python train.py --num_attention_heads=4 --num_key_value_heads=4 --vocab_size=2048 --rope_theta=10000.0 --rope_fraction=1.0 --qk_norm=false --init_std_o=0.0173 --learning_rate=0.00138 --beta1=0.95 --beta2=0.99 --schedule="wsd" --decay_fraction=0.826 --final_lr_fraction=0.02 --max_seq_len=256 --train_tokens=443600000
MLP neurons of a small language model. Each row is named by its layer, matrix (gate and up: input weights; down: output weights) and neuron, and shows model dimensions 48-239. Each number is 128 + 32 x the weight over its row's rms, rounded and kept within 0 to 255. Numbers have three digits each. A neuron's up and down rows have the sign that makes its largest values positive.
After each neuron's rows, "fires on" lists the tokens most often at its 100 highest values on Wikipedia text that the model never trained on. A number after a token or word is its count.

L3.gate217:193111089154159056125111105205117156054123084153136077094079188146166174153137106054140144129099072097104160158155115130128123161125119175116105165126133114084095131125177159126138126113157145155051123067127114155163197176130090153076173142122144093154080158130163165131113130108169125130086120167113168135085143121164113098092118183116101081151143085200075129097114134167143134178148169126102085130084168099100157126127123180100091141090174164119183132128165129084113106113104141098152116107129120115141064092138096093098093164076124099111209191146140130123158109147114107109
L3.up217:142130120196181090127159089144120143156106115125100098114151159143136133066185116140130112103182078146179130090091143117127130113169160157133129161118126110097099204161109147127128129134198143154163138122156153112128156140170038169133185120136086171147109118150142135122123118186110154168100152089095096141117103143092162137079092127082091109129066149129123139113081139136119133104118124127169138152108137095103118080119085107099184185131129135052169124175091086115089099194136128116140156134137106157080179169157093105080113201142124095071131159178085179174141178111079111076
L3.down217:192167125082076133147145117148112100106140146103185102168089118123167100158101154091097109168113140110040150167138107159141113171129089114123138119092067119161129127139140105123111113119080169081132135127099093104159140095073159137130173113110160127120094074148108096131126154088135132106184122176152095101092197131128177143144155093140130138131139058099152042129149092108153131127136167135093157058137106112181108167162150196197121143118099112139077132127114129156119113101094126129048053194161136120162065126128118155147145062137164210103138105128104132122115050133095136096
fires on: "en" 19, "x" 17, "per" 14, "yn" 9, "ge" 8, "p" 4

L3.gate57:092156117110086160135085095146116043118132101144159151091140125172098178103161143126140087149106132171151190152099138110153108040111138118087192155141152183124101176146106175121115073104064133154124155159157090138115173179113122183105046090107111160151172190081164133128123117130107171107114107103135142117092084089080111139159133118109127136070154197105161138143101092143125108137194113112178124112175094121068167138085124108119139145103127118183095086161118171119162141147125133124139118140105094071097095136089142116113183175036083111121148127148140202124152144108121105105
L3.up57:181115076143145135144118156138144115110131165137163102119103128187114154096114116092109176118106142122160091087125123128104103078189114102110160135153152155186091123040145110108205161111114129185135115140156109110149108109114131143130084122158136152132112151168088153094123162129087086115090159116153106135080126123115129117129082135129096142126098106173164145139134111104105131176122137152107119183090131110120147150137186165123091117120141087104143110107184088164082079117160162154134053137125059091128073063130140162118113186069116202154164159135116177121085150155098191133
L3.down57:101136152123138132118178116116146110164140093168080127125176116078148165120126125169178140148133130126183131129153101089167109141131097120099074131114112088116139075144169172156016118163158114107140121154059157127141129150143065086156141118115100146141114126141170098159148112126160183107132091093071169101155147163183114092150127141132140130128076123138094105174175183172134126040118110179145134075128105144159108079160122103124177103134078132194158121202144134108130095193061087096123131135135141157149142161176141118095107118201136077151115159104084102133113112147116084119
fires on: "le" 28, "ed" 13, "aking" 11, "us" 5, "we" 4, "aced" 4

L4.gate93:104149129171137042127094128128105136126125114080126151143077125156083152130120127137195105139169092187156169126157118104161069140141121071083124164129129124132125127138139139138064153093098173136167140170191145103146126150115180191155118112133135079207115140179170179108099144109127156105175114115146103144087142123066109148157115133111174157121170102193111128121142198157144129059151150152133112138163125093130127158091088121091103131136126147101093169160131172060162143112144104159128126131100105142118180162094139141121159115068161147159168071142097135204189097101115165214
L4.up93:196150064147137157154106128125126111171195187124157135086073150173154106158095124153089152163173113050095164101066115142132109094095114184080158121124156046113141095094160085164135131059125141091073125153167131130141126156106139145089175106150127101161097070106142136119167085083127073097131116143158095127180147115153175115133148105148130140129115120053137166160155074052155055140111126130133124167070167161155105134092155098182099093172105177180121140145071113126135126092136154112090121109112108152094163183127113139122124141093090122121101169124156160138117101143102147098
L4.down93:123181140104110167142117133093109125153142101188158151179170110151155133155191165101147109123150095193102069177157101185122095144151124127134138123125093190101124172090110110137136081168131072149139076104153120154119159080145106078162167157194178180075175173115080096118091106058057161090170136135066133144146157152142159117138081095154093102124081137155125080105141115141172149096106066176129116114124103126174129158161094121120090161161130107129105105161213119164144174054122125118133177112083127158105151067112132159115158150144102114096161238136088146074112145170155142075
fires on: "om" 17, "ell" 15, "ission" 10, "ouncil" 10, " end" 8, "em" 8

L7.gate72:106139079107110123114143087119060133144136115101145130165113135179148164129108105178127145169096130093128173167119087130114156175119172162144130156152151164168124141119068143134116179092145139177099094086034120139093170105081126115105127073143149167178092112146121127109103090097131067171189143166059177142079168131122085114098131135156157082167116172139148080123071148138115122071141082122139108086116137087155124192130110089124153133096117127124121127169097117185138167049155119042172136127109083132167123120153181145173082119055096167142117164125164197119137110092065118171
L7.up72:162106144102097138124100102161118120107095175112142148141095138071108077120106184111164119188126179100138113125104169091145144130067088161120148066121124078114097160103046125135142124168100144129112181151163130159158157143153135092121104161102141092103140127150144131084126119073091127136124142120087116098099117119120137094144133085168114135105078143125107092093106153089164093118154125069153133129109137126106092166135139132142145113133128138107102168167142124082102117110143123162145134105159133112114085152138128152070117148082105154080122173081096186156089100073116115116
L7.down72:151040184127105142113106133168139106203152090129091153137126048137154092102100149112147072164126182118169146122127153147082143087135122136134131081161128113189205115159183171158108169114117166114126137126146181157125130132194115131098132132127123199127159198107130119191149126118158111103126126192112124139112116184103107153192104161178113149113158126125189112091123170128173123048137112125129188137135129139103117140131169106085076105117103126147126171076206131154099144104143188153201166163123118134139127121103078130146115097105120172125161125138115117102111086156137145104
fires on: ":" 22, "0" 13, " may" 9, "i" 8, "9" 7

L4.gate85:115117173181130087172156127137106136118166149123148172107133122119115156081118105120178096123165106092123157138190088165083138170195155130152092125162157092125178196112154115080133139116149165056137147067158218133079063102124111094122156157170093142140177152165109165068087182145079101132107086125127134146116122198184160077122132150155181124112105101141121132135119101166175179136170144125133114174165141157105150158136129144118096091122120108136106175136129094158134101131162116144112142118139096187138165178116159151105114155124134157187092122124119118105126123170104131198
L4.up85:063106156118100155155192086133111156175126166183134183123096152076159149145096149145157113136127128132141062148122106163150091096179123160159139117153161098093181144184143098121180127132162123158128145117147124201118149090118108103094100125145094153147202168164155180169058110102147173141152125123153131168122146091132082146151095139108156090146103124165171140178089121126130102113166120142132141140091109155126116148088110113146146133131115122092110168133150097167168127154121058077130152140063134104164131119090171190122093168114152163133109102096140161196141089130125119114
L4.down85:109113117182156117140161193165138153054079151139164133082140105135084185195192152156119132164129142158109122100096149110102118162112149097139145143125151115154097140061125150090081145122107125118146051187084147131124135119121092152141110112131165110101118106163116141075179137113082086107083158055117116137146158146124114091157077180112099127122105113163113105118076174094152170149062123166126058138143090139176163098179116146134099148077144150107095120099135151120131075168150078143096132178118113112123040116075100157134102127150148139158137121132128164084164186108183135151
fires on: "ab" 30, "oc" 11, "am" 10, "4" 8, "ir" 7, "ough" 6

L7.gate134:125123136091179092169228115099106124085135083089072105132125115173126157084157165168154139162134141165204116128124114145092140116097114097201063157118169157090133146120106094104098171169139121151057152151167180155097086128047139144154078071132145155105191152157094145119131128201108138190119125096149166125107152134114097160088076118164116122145198113166091126128149161158140121171125130139164134127096110087157143119053139140145070123152169077125149078119129135131119149158151120125147130196096136093164077099100109151111102146115125159123108090120110090078045135105114097130
L7.up134:116128101136144151129096148119149124068163108188107140144101117144142100058210155152089137118118060120154134105079126096097108096136089108149114119123160127188119148109126140098091124136152124169093146103122150096119095129129112090184063099097070172106166126103133162084118150119103136179106128085142164121102122122108108137103134126167195080105123125194082135147181209113145112167093138113146143145117118155168105139082111105166157131141148162210148136116046106114162094197111163119133114162108162105111021073101126156084142147074164084175124124149093165106113092103140086102
L7.down134:192136162093151112146145083080183120190153137106069164115112163120152104106097148135134158104194152134206072160149146135156091085162155142124100100105113187118214130100101099109104030100130090178097137184113168139113118148133096077177118167139137153088077085087170095088157128113124119105095095097115140135090116101177138173129119161158170139156083113134172098146153142095121204085118120153109255169117109090136092120144110153120152106145139159211158145164149109140088104136122170161151109151128180112099160129171090119145121084118085096108120151162096149059149124138094099151
fires on: " \"" 25, "1" 11, " has" 10, " " 8, " had" 6

L7.gate121:190135140151100160132136126112134170151128087119114179066133187111158151162109167165177113174140152166108133126159115131141197123156154165124121137141155141110115123168117100142174163072116133048100167064154136150156111148141134106102161124100112135137159129115091161112098122074108123090151120165182108141132134150116132071077115157169142070233190135107080096155036069141162150142158166103075118173119101129133073171175107175171075179150169079156136160125118090154140120112125134127118099162084189142105136184139129107142111075116078106103108167114144063163107062177167106170
L7.up121:166138110162074132093157157159148143154136125116154163145162110100102094192136163092129102129111118123070076095154144170084180051130149107141168165148099120116070121145094172133103116107147098170148119122164095111097166113155089052108157157115128142202164137090097052131164086174124156065128128104138119167145168173114106118132097092084129087139176115103134133099108104139120143136122129097078138152109189127151056190110151131132172159065114130084114131151136078114134121112181109107105117166058143123093129190044060078093094127102136140119046179179056112113088142120144139113
L7.down121:104149134110068157124171096173172083173186180168133124127113171083145164147097166145085093141185121124086056075066117141151154139075160136134182100204096205078149044112182149138083119150060141103140108130130142116190154121071158150134131126152132105158109149101180181089140071149154146156162149173127105079187215074165139125116189098114156121105102108132162180067170138132127128116108135152107188111156160093119157143108133083169113104140093157124138068130177119100124062094173070070046140128139101119155113190083105116113127123122068132111165075133161129083163174169135128133
fires on: " United" 20, " Christ" 14, "al" 10, "|---|---" 9, " Rich" 8, "k" 5

L7.gate77:125154078103101107161168147132159072114094143216109070141135084135124121164127172124153120117164153097141094101128161134109118116161176143121044197178134107098151154133150092114136153139167120070174094118119153091142131182125122115082123164147065090129110088144109113117126127101162114084122190122136163186153099160132096129103090124102095177073116132126125168141074137082165111122103115132127124173147098106093133149104088131203150150133152163118140114153176161114107144151051089095134153154139166108066077083123152155131164122081111137092117128203133124152162168122054060122
L7.up77:124134148083141147113085107176165117131129128164137130127103083150174143078197144120190114117093109088042111106131116110159196098166165116118129136149136131133148170122178140090127175115197114085174072148165128090102151140092120094082105153095168095126139160115119187164120157120120104138151134109122152181112107111134119055109156126105168143082084076152100137142188079124132076152090144119110156121129156171116148191172146174070174089067127160102101181141132152129141121116090069109184150120134124144144152125094184117167148176116087116197185144122122091140138141175146097120
L7.down77:157094129151121196082123113091130147101114065131124135133147171068107090132099089119144159196124138126144120110143090142129100103188067186085157132118178187090153134118115192107174065107042128080124151171169198147154101135174100119131121097129135129057117147120089141044100099120116116110125147177170127126162111149153090135135179098177094135073111152115214112147073123162149129129139183148104171136177119144116058122137099146112078104160160105130142122137146077145096170152093097128101130137089128081162116145133118108123092107152122121127116060110140191065116144158088078109
fires on: " College" 18, " League" 9, " University" 9, " School" 7, " Center" 7, "ute" 6

L3.gate167:115184103124087126069135118126145141130091080149104127102201118135156130101109146171141045179158157163176119188152159089129111131130101146130073142084110155140112079092138215167084142135128131100096151156106136135135139088199165132108063133125194134079099089153107110152103113155150128142116097103090132148153106098120139154160132133032117073165137141091159160110083121095108201131126158139125188095161122146114088173163142056139099144137170098116163113166106170133082170114127121160115101114109178221163149096118067123173052148072183147124138074139121108132118116146102173118
L3.up167:112115076123106114088145187105141123113158128116175172097078128115110100179154104103117128056107099129083074117128126158115128118136129144165117084099131108103106144106152220147147115120123145121166072119147111150171128155149084116127193185124132104124144106097138142109160075129100107076116154164108160061195106071165171103145113122140188084111145136108153136165157107137065095116151103106122168135105134145161120107141146210133161113120018151116118118119139122101087188161122185166118119163145081102094088091158103142152206111161174138118130183158106136121108156132184171097
L3.down167:103105141090112139180102133117145174151098068151128140154203121146134147106131122190142135207163193131159157104117076068138036152090115148096217128099077181170132145171133050077116107151122101146075175155153151139103143106172162155164095100106108123120109161172119101158118162111179133131125113089152138148055181190097145190116141131092088148153109137113158089110059129088154169123110177118142117119104119148155141165101109085146116161109182112088135130155093105116114094124147042126118118069132144126100171142072148162083075108091169064142119105101161122146123097127123166135
fires on: " University" 18, " War" 13, " College" 11, " School" 11, " " 5, " family" 4

L4.gate290:115116151072204122126139057105126176113219138118137142132060073113145097139116164133125114137129069167105141094144135110155109116137131127207100100153197113082114173171149142166164128151099136086090145102082120170141109110061084129073137107104143180101100161129042116123103153116102132150115156085110141156164178103163082132122123104103142168128132139171101169118110116083150109125104076172131097154130205097114150180137067104108126094090196132097126120143097126113167073086105132067091165088178120147193091140096143103122091111105105106057153093087110073147155123101163192131
L4.up290:101045107137081138117179097089192163106128129146108123123122178123172123173157146158130145124133089175138142183110155113184069130140136126139178168093107212148137154152120123109163161181138079144138167207052145114151146122168127116153064074165125148067069139122173090167137140063118118132114170111115156085134100118137151090118102116091123159120144146097113129169131117175078083188160179086113136079154083097140089159133146139133113139098115126140157080178131171027157100118151077104123139065148099117124133152097169091145137127136130119128150121119124124112130104139111122125
L4.down290:155142181184123170099057125175164075144064116139131103204176136153149143150090173131153103133169178139137126122144110147113078070141124117077133179094107147093156191109142175183086104124072062120172131100127140120122112087191131119100131149097137174181164185084118117145111151113148081165074151102103093144080125083173106139129120116123146060138117154156209136090059118135124172095112182145141156095106133152102091139176109102135157154200128108118189155102108098153066155146103131082169153095104151121139128101132136131120138119133064137082095160196102163145126149138123106106
fires on: " year" 33, " career" 24, "en" 9, "owever" 8, " season" 8, " place" 5